config.toml
n_layer = 8
d_model = 320
n_head = 5
n_kv_head = 5
head_dim = 64
d_mlp = 1280
vocab_size = 4096
activation = "relu"
norm = "layernorm"
norm_place = "pre"
norm_eps = 1e-05
positions = "learned"
qk_norm = false
attn_scale = 0.125
bias = "all"
tie_embeddings = true
parallel_block = false
init = "normal"
init_std_qkv = 0.028
init_std_o = 0.007
init_std_up = 0.028
init_std_down = 0.007
optimizer = "adam_atan2"
lr = 0.0012
lr_mult_qkv = 0.4
beta1 = 0.9
beta2 = 0.95
lr_head = 0.00576
warmup_steps = 526
schedule = "cos"
final_lr_fraction = 0.03
batch_tokens = 65536
seq_len = 512
doc_mask = false
z_loss = 0.0001
train_tokens = 304800000
steps = 4651
dataset = "wikipedia_en"
MLP neurons of a small language model. Each row is named by its layer, matrix (up: input weights) and neuron, and shows model dimensions 160-287. Each number is 128 + 32 x the weight over its row's rms, rounded and kept within 0 to 255. Numbers have three digits each.
After each neuron's rows, "fires after" lists the tokens most often just before its 100 highest values on Wikipedia text that the model never trained on.

L3.up214:133139143135128146136171141119138109069127135123188154126108132094113064137099142133132071108133109120152138093108156157121141143088114132132100117100100118151093135084129186127121150143111104146132121120191152106094128117109122100104138133163183132125160122145138153106107215078096159071175146085160121120133150130117181092135142138075111085130129089137187098117112109154137122156116
fires after: " |", " "

L3.up1166:132114113177085113145078177164096135184142162146116092054155107144148113122128110129111103137165130141129084092122099119132174149119206134199122114132158149134112117082170120129081125139082131161152189131117100066160123154039130106100107142163150117129146182106075146117113106145169105146160177120122096134152188164127215121144127215132106088127108111216148121113103126116133146146070
fires after: " C", " V", " c", " v", " Cap", " P"

L3.up694:055125119167129125076139118158098172133146084106109105103172106103056110136069094159111139097160165096182133126084072085084101156170096100149176146071102137127146170152133123152126152129141133102075138178129123170070139142094111148160098098117110173136130179083117088147139136111122168155177117124115098138117153131160171091135150113186131146125186150143152144124114109150156097188101
fires after: "\n", "-"

L3.up591:174133062138146139154119093143080098152109090140173086138121106129115125151073113119053153140170041118125129170109091141135127154137101142121108108138120112097123109112089134090140137156152222098156145165167127109145107140134113139141084143139107159130165140139216112160100115117146183115173187125108095136066154117111126101089147182155119135213222109137151103181084130087159161146077
fires after: " the", " A", " a", " an"

L3.up889:084156116131173155160086128088104184102145120131119075067133136068090087170123123151081161115155080133204116159107109087084170116161133121135176119117186127116135111100121125152160144182168173134140157159128124193128136136118144144141117140161116125173111155073108169146125108119066175141127138153124126089154178158214188122144133151157104116128170111149179147146092070078155110114122
fires after: "\n"

L3.up279:054098167115193086109099090113182102099180178128149131105081119125142157162133172149121015099155143106130119133163159133099124082128101121099154109089116137170137109149199167114127155138125048135156191130128108091111177136155087109170134166102147087164193150183150103121140151058081208189166108130104107110106116099078128113129078138141153133161109155122127123137121180152146195133085
fires after: " l", " L", " sp", " N", "P", " ("

L3.up909:094148180138148103132104157163180157174128138097121118154133081123095105128169074127119180130074069198164151104083125090137122158173146152110127156119160134088134174077138121088126173230122182109070134104132141144157124130158143161098136145125157166094141093174148088113105158090131091154204122139071134138026052129150147125123133098163084092094125099110124148129104148138129101085191
fires after: " It", " She", " He", " They", "s"

L3.up735:151156079109162121107124161170171117123166153060118158147098107118109053138102151167136128068150146134131151128092077128101148163135175157150110118087139100080132109027162157138134207144136113146089111106114098199112141132092094098137149130129135139150156146149160083130162155096156113134176147140190134082102171078135067110166117133134051098093187117114185109108129178141050147113138
fires after: ",", " July", " January", " 28", " October"

L3.up1141:084189127101156134170071170096128066114155138143156142119131130120083109208075144110105086102139171106155088089088115146151098213196076126133137092174116161137122130089119128181038155112176103158124141081118152101122143147095122120158124117137252091124137163171081097119156140122150190128125163163116165099104116084104115121119127175140069096121144063198125144157083126123128193148147
fires after: " P", " p", " $", "(", " ("

L3.up1126:093149059101103101076137105151120198097173160142099095140081099123160125151183158141100098172184128095161138138108153101084139099162162139106156114086142168081133099093163144146104205150111133163117124157094133102129101144053097125111107149142103142117143085082125187169148151146177081123150114070184159138166174141132067118110191151123210077154116104162123128185139126066122088151073
fires after: " O", " G", " L", " o", "O", "G"

L3.up1148:115114112092178112192122092168102135127113100140191075107110143074107069114080177148085137111096056090178156177126128116124116115125184186123102126109113122109121107134148150151135144121063155098169137118121116161204104147106112131153098128129129133175145062112115103202131114074107165139142129164066120109155129122154072099059061167139143113202095122168166084159119111098107179107103
fires after: " a", " an", " the", " A"

L3.up613:133169170150090114172107110150143042143218127145158108132100141119132130213192144149132078162145118118152142104120141140092162098125098139129162160172135166069118102048120176156084159128144111170129144122119107091097138099095136126133188103083161140168150117142134116118179132129162162104175134126165175084136214127154126091109159193034144083152233081127124117164108135117107154065129
fires after: " L", " F", " G", " D", "B"

L3.up973:094156190171155157123112126166104076084179151171125105147098152161169070151088097148097133071091164073153156196096157140086152105134135141176176082144123145120151140127167148108138163165121118137076124137173132119107109097071110118121108098131136127129106121074201137148138180147097111149126118157083125148040169101076145098139155127168138112084106133172154091112095040114120136114078
fires after: ".", " (", "\n", "W"

L3.up865:177196085093182093148113126141096123095128148087125107104096142121140142166170177112063091130177118148148136117120113141118165130141136158108112111169133180142158137091064170093131139112151111128134097167126116079128129176101105162135196126104168164156165102152176138125121147168136193115141121117153115130107140096192122106126143157130107115147161111161118048166118153118140207069175
fires after: " H", " K", " T", " Y", " Z", " G"

L3.up1074:059126147133137134167133105092108137114099138157181114098160116089087092140112114158068073117087085133139127143176121129139133113146120143144150152116144110107120121129139111189169128139093129177101177131088200127149107119140120105134115179144172204110152171129100087168158106100139167134103122134141139113149074115208137103163108137120090146167063105182172097174103108077102123141092
fires after: " a", " an"

L3.up1163:124163109181113112109099076105124162145168187117166089100093150055141097142111087120100065107161086106100152186113121117057105088165083145129185188130124123095103150160110148155140189209110177169156180179135190087128147163144130154193150117129111135152126123107146120153135161131100137102155147121172170095141093126096121132126106131070182128086124132112117122150132195076096116098061
fires after: " in", " de", " the", " on", "-"

L3.up300:148138135142165141135089154139097172106112121127140067127126138126117128127149204076121141152184133117135158166112105196145106166095143136095135138186133190171134139156114130159091173198135114145191114130158155164087159131083110137144132138121111118143137096164199092144123146127127151146136170144102093123129086081097074141139233089076174132179093079132131134108122152184168141108154
fires after: " T", " w", " t", "T", " y", "p"

L3.up98:127118130138117091170117180114095101065141183079191112147105103131134112127110184149101125127178115059121114142088126179127145136123117158066117117099130160103138167114174140184141161157089111164130129133146119161095123169086113110084195158125131149139161127143184102137073185093130161157136167129179123109101082141164091148140140092118107101182175114120136082145103097107107146179112
fires after: " 3", " 4", " 1", " 2", " 5", " 9"

L3.up1000:081104140114094214167058091133102101152118084148130046062146103178150162123100080093135140137137097115142089174115187175123118090083106136180085120147124143164159148087111116121152087128154116126119098116174158096139145170131142118129088118117093130122107095126117129117110140151119124084115084147084122120083135122130163106128134142146158153067173138122163094119094132159147133096152
fires after: " st", " Sch", " Sh", " St", " sc", " sch"

L3.up678:077095149138173157138185146067170053120153116159165135148039137075085080133134113127121138125197173190145119077096153095105132083150177122131095139138158142149059115069191152129086144080169086131123147158122120195126123149132098152133121146133178135132149148183130097137122156160152144106189141118092164118048142084144131086168125128106073117082138101138174109147126117118066122131135
fires after: ",", ".", " (", ")", " 17", " 18"

L3.up1272:142068116136180109171082157082142113105117122129126131150060124107137135149153174122127146120153078135188186135159151143111104100127151127122135106128103157130153174087073144123172148158169104105129134068154113135132162150117135114123154140090134140192164119165145136164138130122045153091184108105134120108083104102107074105078116143138182138185158133103093143195157117150154157191148
fires after: " Y", " H", "ok", " h", " W"

L3.up1044:130083134153127128132098132141118131142088165144173071146200145159168178112121163113113108112107144087173187164137153149131118172098168132081090136172129140161140118115091154110131120134105164122163125112132111165130156184111088139143116114116113168156175125114143175154132091054163163075194155154040096118141121103161153140129165140108100098121089085141128097135129176141110141196122
fires after: " Z", " H", " K", " Ch", " S", " T"

L3.up497:133188156104192136179079084070052185111168112115132083090154108122168119156093154106143123104147155067118117138097101170144140123130120157159098141180164128160144093098112138117105136167109112134121123119170141097199102156092139142114115131109130106107184077131124113142136097111116103168163144169178097078071119114102168089143120140118094129171144127121100114173109138170178154130115
fires after: " s", " r", " h", " t", " m", " w"

L3.up1234:164124097157147141156100157123127147123113174067171085118148139047114055203039145111101169134125053102135133082114124168111147129154118148099122122125149131068109134133107043170122135189081183126103121102106126144123131181094126071116145146117119121152091146146122107094142110119159182173163155178116109148098083086120104159155136129087113129116125128152071165100098166071129175136081
fires after: " =", "\n", "-", "–"

L3.up852:130093134155094127155088175123146082077152172117150104094170110121081122099093114132085151070159053136097082176090181146135144126172139112164135186125108118125109108096167088125101152126142161095185094100121123092149128104109124125133137120141134095059095096114119102106104207165105123116128119153070128122087120179098166107143075144133125159093123163181174145095127116111119102160059
fires after: " (", "==", "===", " pre", " known", "\n"

L3.up32:142121095140133112128158080096135159113150102129159118150148052114138125165090099107069136146070152122162115178068118098155159086048161157142147104162149103124148132087174065098137180158066155127150160130103143122103102116026079073097134116137129162117121133140128125248055113149147110127133193089090074166124142142112108141164106231163148087149119112165165159113089122101122107124158
fires after: " ", " votes"

L3.up1080:137145073113062113180134152208152120126173187104156112099108119133134141161179135120127058140174106122139125124107123128120171168116201137134118166118134172121119147047140151101104122113142140144127110061090113147129128126160115067087131144099206153183130093134228140134159136100104148157138125107132119113122162114149160150148129144108106114116106120167127144145146097110144090150112
fires after: " L", " O", " El", " Lu", " J", " E"

L3.up1269:165140112154135150135114085086136110134158099162237078158095121108143104173109157123083163156107120104133113111130115093133255101107116154122134091135166148117163191119165118131106119200100127121201192147144141047084137174066111065113130112139128125153147168093090158174096130163096176126156179133116090125103186165101138124101108178131096070107114130213178101137083139093126091153118
fires after: " ", " the", ".", ",", " in"

L3.up348:160117166169148115140102071139130048158083163141154077164043126117135063121098122120157160142134079107132140100138170135087125184111162130144117096137083128080113095102179112124103139218136096157173100034112139206116125085131107068073148130134176116122102126117203106173153158150148153150153119093142165145101165088175122160142159145101116153139097137142172095160105136113070158124157
fires after: " (", "born", ",", " born"

L3.up192:150115063184108157158090205108137114107124140134130138093157133133106124136049106087124139151146098154081061157095178097117106128149077108098124144139106100121114129115109103123170151142159206136130133131152075084181117172101148081078129109121100110108102148161118109122071138164178115082120130132179103159080101102051130110120113150165098136145142107165197173130102148064099142123127
fires after: "-", "–", "/", " −", " +", "−"

L3.up831:144148118093159123149058153108152096073129144077186117142204051159122044104137181100140123104061097108139147157116159164127218119153098139144134151149177132124141088061172145157082195126135106121151122124141141065135114153051123158101144139138136188105146144139119106111068157083163136136124160163136147131143163139156111159134134140053113067143138093133128082146105103108133131152134
fires after: " |", ".", " ("

L3.up14:110119126135162075142138130115121067135076086130126177166125000153087145142112144117095135072166164128100078095110172143154138148186099170157119131150094188114141153114093123178107117126092185128031164128115127097110079102110160116126109140129134078127181167175193143181113153106167114104154160089163043137092166087142124153127096129132103141177208131163153134108110133130164130129148
fires after: " |", " Res", " Ref", " S", " cond", " ass"

L3.up419:172132111140142114150053073094077175106163108091136158095186109149128069171113134179131098139088134134126124130090136144149132097138117150119158194109124176094136145118134072118090186153105098213145149135187193142178077135070127122110102099162079147059133138143216093083081131114116127159082149169153145147143103125130134113105123139130196119148178080146154098169124107150111141155098
fires after: "-", " out", " over", " 1", "ight", " ("

L3.up421:097157103110102057180125119123135126100086139130192146117113105176124138136083138137112121106128204088145103105098161121119139161136068171108124123063094152096101156114090116135140169121164081122098129121116157120148145117104087128113081166091141180087156057165189104114161169112158122115129151140107137113051094099169120159135183132126187128109148152154149121168173147101114186137133
fires after: " 3", " 4", " Episode", " 1", " 2", " 5"

L3.up1164:118115146111100057172181099081107154202139199106170144121103113060174135163151154153067126102145092174160119125124119147077125106166062156119158114097196173066067122136149157148081131127070141153131118154085124104126129112120117088117125179117156057180118103088123132093084134078129087088156075113161108118167173179081161140173074170128076123133127147165113093107112121104167181207095
fires after: " C", " c", " Pac", " pre", " Ex", " mid"

L3.up70:130146122138145068239143130117138090151122144088220152152157120089154141173105139140141156147139138108143115120101097112127168158122093151154112125127184166078113138053071169127099154126131170136163117118131121135109150144119099150113148147126187128116154119135122051111145145056139125084148176093131126053067109133175129137088169096139091094104158123137126086154144049085178147128127
fires after: " 3", " 4", " 2", " 5", " 1"

L3.up205:187076104094126143162113139088138126105145098130204121108113064126076034141046143124126099129108116080138112127147166109145123168070165126131076125192114088136098132137128117106063174200156105116149165161120146079142117141120130127095110128112164178094140122118139140173132163118111174123128112141190140133115149105144110115108124121118135137135165112143171075134121119188121159126133
fires after: " |", ".", " 8", " ", " 0", " 9"

L3.up19:157059054127118151096101130177133099086175085081147142139166133133125112046102063165089157082164127093118118155127170126087132134133084121133137083086098143108127145116165079130176120173185131115120088103128079152121130135033106122163173120108183142151127132166085174110155118087096152071186149106149119091114108092116092094164141125118108085187065107165168095153101116084070113112089
fires after: ","

L3.up1212:115134103121154104116111162129150165149103148106099130087171097149114092179126128116093133119114146152134070180115118098121125162121169133084130128180066165145125141094119127114120166117143093127168159089142068175109117120114064084107137166130152156112132087126125107108043163139111148091156220165097103103185081174090085117084119107171155134175137164094073126143102040187137163154120
fires after: " 18", " 19", " 15", " 17", " 16", " 13"

L3.up1111:080080120152168124172129111090090156058131113181154068150151119136089138140099108134096109052136121136165088211089036132164130151111123158100186154127113119114132135103145187092143150162137175109103109138169183104164105159145122082128114143124120123118153109114132110146165133112111166068131124155153143142141100137183188124168138180155119131194124069144152146100153140140144162082162
fires after: " the", " hig"

L3.up425:111125156148133150145028132140131124158182106123154097089137123171143092086142184118089097110125112099140117099094186173111173169147166110123114135153142178178123125122127126101105133174208081168128111112100178108096147120099120144123143101116105140157144165066101108096093130097179114102132128146139150137124170148108150125116132172069083100108102100162131094169117034064182142065173
fires after: ".", "m", " M", "O", ","

L3.up1152:143148113162154090169085140096106128128161171125159060087111084095085116102127112117112153126077081132140103181116109126109167156117127148123116140109104140124129139163196130139089188156174151150196182115128128175163148137133113077181126097157070077112102171082159134108128157142115132109153131164160124115125090091059076125095140121114145090077170104153161153096134138096115146162073
fires after: "-", " (", "===", " of", " in"

L3.up535:170121099097097110068113113127166122101114061089124100134138098154073128094170155098124089158138157039124124176139188169090146103145151162100105176183100135141106149081112121124182159142090129115194148102089166134133148181081096147100165131137117160167146184153145165103136189117121126100162160143145140071106094107109071126172144124166046126154124156152124105130105192118138142153152
fires after: " H", " K", " We", " M", " B"

L3.up860:100139188098161109164072177132170152137130104115099162082124134155140158136153139106114162161146154102183108072074080149087146128117100145096153087171147152144136118118091116098118135146149110153197137148165131127144184129081115192121153108130146163147148120150118069157087167083151146073110132134125075072135124132131150136177145116127078116163185109093083119194096139123163147109159
fires after: " (", " p", " L", " ", " r"

L3.up244:084119139110135181152131162168214136164128166165153088117083160147118161147155105106085093111169108151140109166177090149098133130118213142109152110050188205100109191114114158095094171108129113141147129110152095096101140134133133102141161125111236119189138104103165136085114134126117115110147157078105122133122150118105192108166164199087147132133141124160135146115197053092079134109113
fires after: " J", " G", " O", " L", " E"

L3.up669:138108149116130121202105143122128093152108163168182086119191148075197117150085185109117096115125108150124078120110114229150153172145136128151112119179158126114105090110131124163087176153096146097153139100121124081094113158098153164135134117096164133130164161132138116111071117127206182107155136159174107100129110130101176120155177179082101170137115114180131131123122142132145072086087
fires after: " the", " b", " f", " an", "ud", " a"

L3.up1002:127125103127135143162105161101123130071127129045098069183163096129139079110104135167106171076120082097158117232118172085077155130124096159101113197119150178109129142085178121114089123157136193113154157144170147160139134127075120069118146110149105143106104155100133135129119155159132105150101138151151120117148128177090135126147117099106100132116176126148090080114116115119102132073129
fires after: "\n", "|", " (", "==", " \"", "==="

L3.up127:007086166158152134213074127133132121134105175148243132113129123089093035156099141095074180065123080100150118100152105127125141179129169163131126070128115129092139081075086113155157134121163090118126137128143087125092152115103150118132097119140197126133133125141057118157163124131080133057137159152129103134138137138166103135115138131120127158116155108128157114151143100119089134129128
fires after: "\n", " |", "|---|---|---|---", "-"

L3.up562:131089115132094072171166138093159138142193197119115155184120114150129146194108115117130075112168119217133123133094102126072122088096078130164134133114115112129083091131166096171095188123115095180127131171114088121100126115095126121132234218120175088170136155118150101096171151081133081134115134124195101114166100143107117099145133157075166098144103124185152155097074074085144136128047
fires after: " in", " In", " Grand", " c", " C"

L3.up126:100177116135158118139113129194130128213135110152145129124126094151132109140116092139126102127141128142145079170086101080124146193148136108078076139151130127129085095098146130098153130114082242151177130087138163118173130118136102092123123164133062184066111131082186100139154114123141165141121177141127101113108179103173107114105131155144150172218196096193162071105152120134095147104091
fires after: " the", " a", " A", " I", " An"

L3.up412:140144096194148119139117096227161094157141200112123117164149141141128110109170086126184130134156140092090148172145105125068125137143178143083194132033152171063065166101202148089099168150100162118194219072107099133098140105096137079110143121153177157167109164145141183096104142123141097132105136113118138112137155089106153067083165157170113149136098126194141112110106124074095130123093
fires after: " N", " In", "In", " J", " Al", " O"

L3.up87:110160155127146118144126142123110102132201126157126103195090093173118124187152140121089076161151139072101172127178105118106156100162092151104152125152177175081110136090079129087068196144121108165119206106150089176121145185108109134102165136130123159167145123126121079133137101115170138135140161098141128127104069157185140081119156148164118130117130150183150080172128093094147118076117
fires after: " G", " O", " L", " P", " C", " E"

L3.up487:157094132145112120179134170156141166137182149139134078122128160113153165118105148103155153127073109130120180109130157067117150124110128132093157201146169129101101117067110219138094188108218166105117118153072089141083126162143134116137136140119116138102118086190226124136141165149144144104132132191129129126097115085103107129164174098113132131110170073125113124170086181146124180187130
fires after: " She", " and", " was", " he", " she", " He"

L3.up228:068172100132136104118097082146172125091165093097117144159100153119144114131143176163066054111152098058125162141143103134115137113107105134087173149105179185080117095095101117110136220132132139142135145161089113119097169160140104106182158155121140099131109145147184189151144185140088132138160127138196128139150085126134102115080148156122165090179143178156134099121129069085132119160126
fires after: " L", "L", " Mil"

L3.up592:115078151153147130143148110109128114090133087094138210143098098156121090166063096149112088111147151118135082117124154115115129153099176146140154119122093094134081139122131097132108115121077175132128150112120128158058075100106131084108184109122137153134147101148158079090108092066097160174141139089146086148149165123125131141111126118174165121159202165137090169107118121117129148155131
fires after: " in", " 19", " 195", " 18", " %", " 194"

L3.up506:053137159164168120151069115114143109202123148137225016112144110125131109140086055157112142117134072079117090215092141130104142167109118125156148156107120119136104122112108093166147196154165188175124162120164167114129133136103134123170145177122129124124147153111123104114129167155145167097125096144174118142111088114140138100123116157119095161143146105167141084116104080068142112097104
fires after: " the", "'s", " The", " their"

L3.up446:148187121127137125137099137150104098168151176130159126191146168060134080110102092104056170141117108145129143151080122151159103122130079129166167143158136185094137120121126114119127187126151089117152126128124087112064114134135131117102066116142154175090088199111070118152133128077089128082120149172132106118157185151174203110176138150093114071142102084103137117126118108123133122170175
fires after: " |", ")", "|", "-", " is"

L3.up598:148077119103114133132132166103143136178067106140130133148141041099101105143119074148147141141041176190121082157098089137128129149170093196083125127152152156071111124139143165202129146126132230110063119159187163096093082111143147133137132123158126162106126105172197091099144133149108118147134145178088146162108091113145106127106124104124134089113163152149125139105122136090096128140132
fires after: " |"

L3.up859:107163140133207156146121112150101127108133152089133134126125133162156098078169127144125078123197115085170197166164140145051177153169215146108129128111133172109123143023126171097111183131153165131139103091075114117118147161122105097114146131086185108216138121121187187109106080110159107114112160110123120082134164072114090121095193164114129124152141107142113095138104095100099144125092
fires after: " K", " J", " O", " Z", " Y", " U"

L3.up939:109142155166204129141120104189122160128076149080124128100139124119118146162137130133118088108174137121184169143104119182121164133060147116063114109099106143167130148133121178074187124123092082126084125045122128094096105168156081134098122184084141133151137129124071119122084178133165124078142134125153100071115068089136159113132141170109065107124086092125131135146109148160175160142130
fires after: " B", " H", " K", " b"

L3.up893:144117101127124109142134053142106146095138124131160086142170034125139053192137131096104070094104151132133119152110148088140203103098132181116137148120143108132110143138140072155181159156100116130087197117152116162129051097127136112099195168118170156174122083140155160112164133023125157059168175130167101100156091101111049133107130194133159100129136157162145143127118120168151161140111
fires after: " of", " at", " won", " for", " in", " during"

L3.up1072:147049140119144148164096133138146063127080112066187107102095167148126131104135166173119123069133134123119127072141201162067116175142137127141135100178116121167172142178150135138150190190130111110116163113088158094081129173134090127137143121137148115121200132174075156055108167099147119086215149183178125115100116093135143102116196118092127109140126136200179094183130144136103155120122
fires after: ",", " t", " ", " c", " to"

L3.up699:133080161098102121108144100138127154139058148121160152126087086108131150132205123138106079166102087104154125178163192113092165142065127148105104128127125128126105133112188122166133166155083094121143129123150105138157136143151140173136226133114116087188121085094166089118107118094144139079134135089134125104158077124142121132091106181117163131141128134155110118128121115097119103146095
fires after: " at", " At", "At", " of", " by"

L3.up1099:136148160150169142144082125154123094117110048165119103132122094126084118103109084103091101124089149154117114126143138100131153135097194146177100160103166078177148134083139139129180140154095099165090110116158186184153061140132109159150098120104126071184151121117110019113119146122114112146073115130125142085111109111202067095120115115122115131091176164125130146122069135124136158093122
fires after: " Sh", " sh", " sc", "ch", "ed"

L3.up630:136176104203179111149000161113140142031185132080112102149218127136108065134062110062156115112101086177139098087151186132102153141146141124143162144091127172126140113112154096099104126130146133139128169130147088109170139133117145101122130109137114118104122146099130142122116174117081082099132089151107108121118152163155153158119083155145137097158146086133147164170123119076071094173096
fires after: "==", "\n", "===", " \""

L3.up870:098145090122180137128101085127122182091143163152091134177099131121174109127182156096092077126063126157159110171115160108116156099116122137113124131073100146174125104121115131096174212157068139129081167122107104065115133177096104059119165206111129103196140082093204114168118140069125152134161130088204117081123164105103107135097085217139185139184175107168133092133111132127162117151080
fires after: " at", " the", " H", " Car", "At", " At"

L3.up1140:115136108139149093119116203105121176085157125109145131180152148079145168112128172154062032155100100069171134090099178079120149128192103142088151184098109122087148163135125087161138179124133117192113226148110133087190176171107125102114134121142118135142096156121116067173124152158177126149113135087153138125098116169102157151070094168166179112149124142138150145196077097116135151192057
fires after: " (", " at", " in", " to", " on"

L3.up1022:109139104136181124114154104172132159179058172067106149152104111144041104182142109167161121130174075156125167129128125074071148156089160099092112102109103113062058150131143135113154182119147180086124184073124075147143085150136112050090135147153172129122113166189120107118118132114107090064154128118131114088117101135116132145146130125122141174095119171114114225119130086153149108166067
fires after: " 18", " 19", " 17", "18", " U", " 16"

L3.up705:120114059115164127124163159115101115117129069143147159132118077122077123111163122147073058177103144152163067139123128089180179091136130159129113189161159077126163133072112109138098121100171103129076208121145107111196077170150116127166154124167142174100136149184128104192150160131183158133116154116113135119093111129160162111099153179139141098136171095191185137154112128098131149096151
fires after: " |", " P", "et", " S", " F"

L3.up33:155145089162152103141158125132101073106138144067135136164125106123133087169090116148124105129144158155116156160093114103051116154118110143160124122092121122115096114131153181153143159226181079117144174103100109153095179162092120088131211116150185157126126138180167135137130148163085163066156143084139136090133115104152065127115166126159089089164143139088108151193114128132093165106192
fires after: " in", ",", " In", " October", " June", "N"

L3.up867:225091085106132101199134150143148151148039099115212155103148044117182136141084096106130067143126157111128111162130118185139135108156149140145122142100094089115121099138127111178080160124121105110164166160129145088126100115079144148151137134114163117168113157150132056088134152065147126145155133176132117157093156124120088117117122115043114082137141151160127161147077171135134169095115
fires after: " |", "78", ":"

L3.up60:118106090122151088151095130049195116078193134141144047114154103110193147156047101183081155114078088064162134128128132119140105114146060179099183132081109197150124138128097099106129146170111198146155124141152156153115145146066146087133152133171079099098159124144156026141124156164148144103108123153154103106081075107060140118164122153094161174165144080203125136116067070082086106108084
fires after: "-", " (", " \"", " \\", " inter"

L3.up4:101152082117120099147101165133158171148166100144160065131085117107189148168166087145117132054114158144120121127063092137106164121123143140093117086089138174172109155129134117142139112174185119118135135128140151123049117184105128132109175124153132191134155116116127149155146127111156137065154146144171150134164178158152166131130165137108088115121116090155151119108152101085147118099048
fires after: "\n"

L3.up786:180140176095150127187022172117131108116118127040139055133148111097147107095143097097117067127104103151168172128145155180082170176168152131069101171147132148095135103105199115108081149177165128116132167130105105120112086158132156105075169123088105079119138126098171153170074199136150133158150151141152123084127150122088126106156118122135097128120132103159091095129142153100081103185097
fires after: "\n", " \"", " (", ",", " of"

L3.up968:149142098120160159117096169122125178123110124113255117115131097130120131132106090145097139133133062115151069159101085149152123126148092123091113104127145135064148124057130092118114171135114155177180148175208133113118117102135094148106116079142118175076117117075134121173119115109122135108170175137111127149161118159184118106073107138140105111134191086179176080115135055121115077084114
fires after: " Votes", "ording", " ", " According", " under", " the"

L3.up1266:145149087114165164127121088115138153109127095138133126153086151136153132175163105149115106113143104145110114095107136159095135096180134107140104129121141139157165137098086207171123189171177202122054101148136132087125125091113112128100215136150171155160133125172203118128111158174135160099118109116140121081122091079116126126130123154115072126158155084137093191188117153075129094132115
fires after: " H", " L", " W", " Oh", " Y"

L3.up1010:133086078059167109140142108136121151103097088149190111159127131114032100144109155107050093116114074153159104125091167100145176196138098144072137151143127132105126134121086146119098077114177180115146101146150136170133136199104087144195166166109146131096174095101126111125112161162164157135123140071173097123160128176164080146132122201157093115169150063197121134190160163112116191165101
fires after: " the", " a", " an", " new"

L3.up27:173121154115106098123094138164172119166131198097132131143169102149072167142121129090103076102123136119099127145121129153127168169067136140116106152156111131106096123103141083112146181160089171143146136056110099169138105115103114123104116130112102127103136138217136089124151141093160123117206146118118121104068086132084098140164176191054099085100085101113151158136074099147171065098128
fires after: " w", " b", " l", " f", " h", " d"

L3.up599:176163124100104171126111156125126151165136134127169134170155125127150038144157154146104088105094126132090131124054153139143116136132114112107151156165133082131115186116137065153126142170167070127186111133108167111107104116079090113122108096159149198112138103122078070178143217119151107107111172145158099152099161141131104078128119137092099130112158087166126068146132088138082105101119
fires after: " |", "\n", "ack", " stat", ";"

L3.up159:108147125130107119150090129154139114193155145121151127119144135124214096110123154125157123094084124099133127153103152134132176099180094132133121135083150169058146149074163098117156166146130121091163144131143136098133137137107104140123187137129103216205099115108110174098080112092189144147138122173138168105133128116086118151167146166091116096129058078115165092110131077125149096071095
fires after: "\n", ".", "O"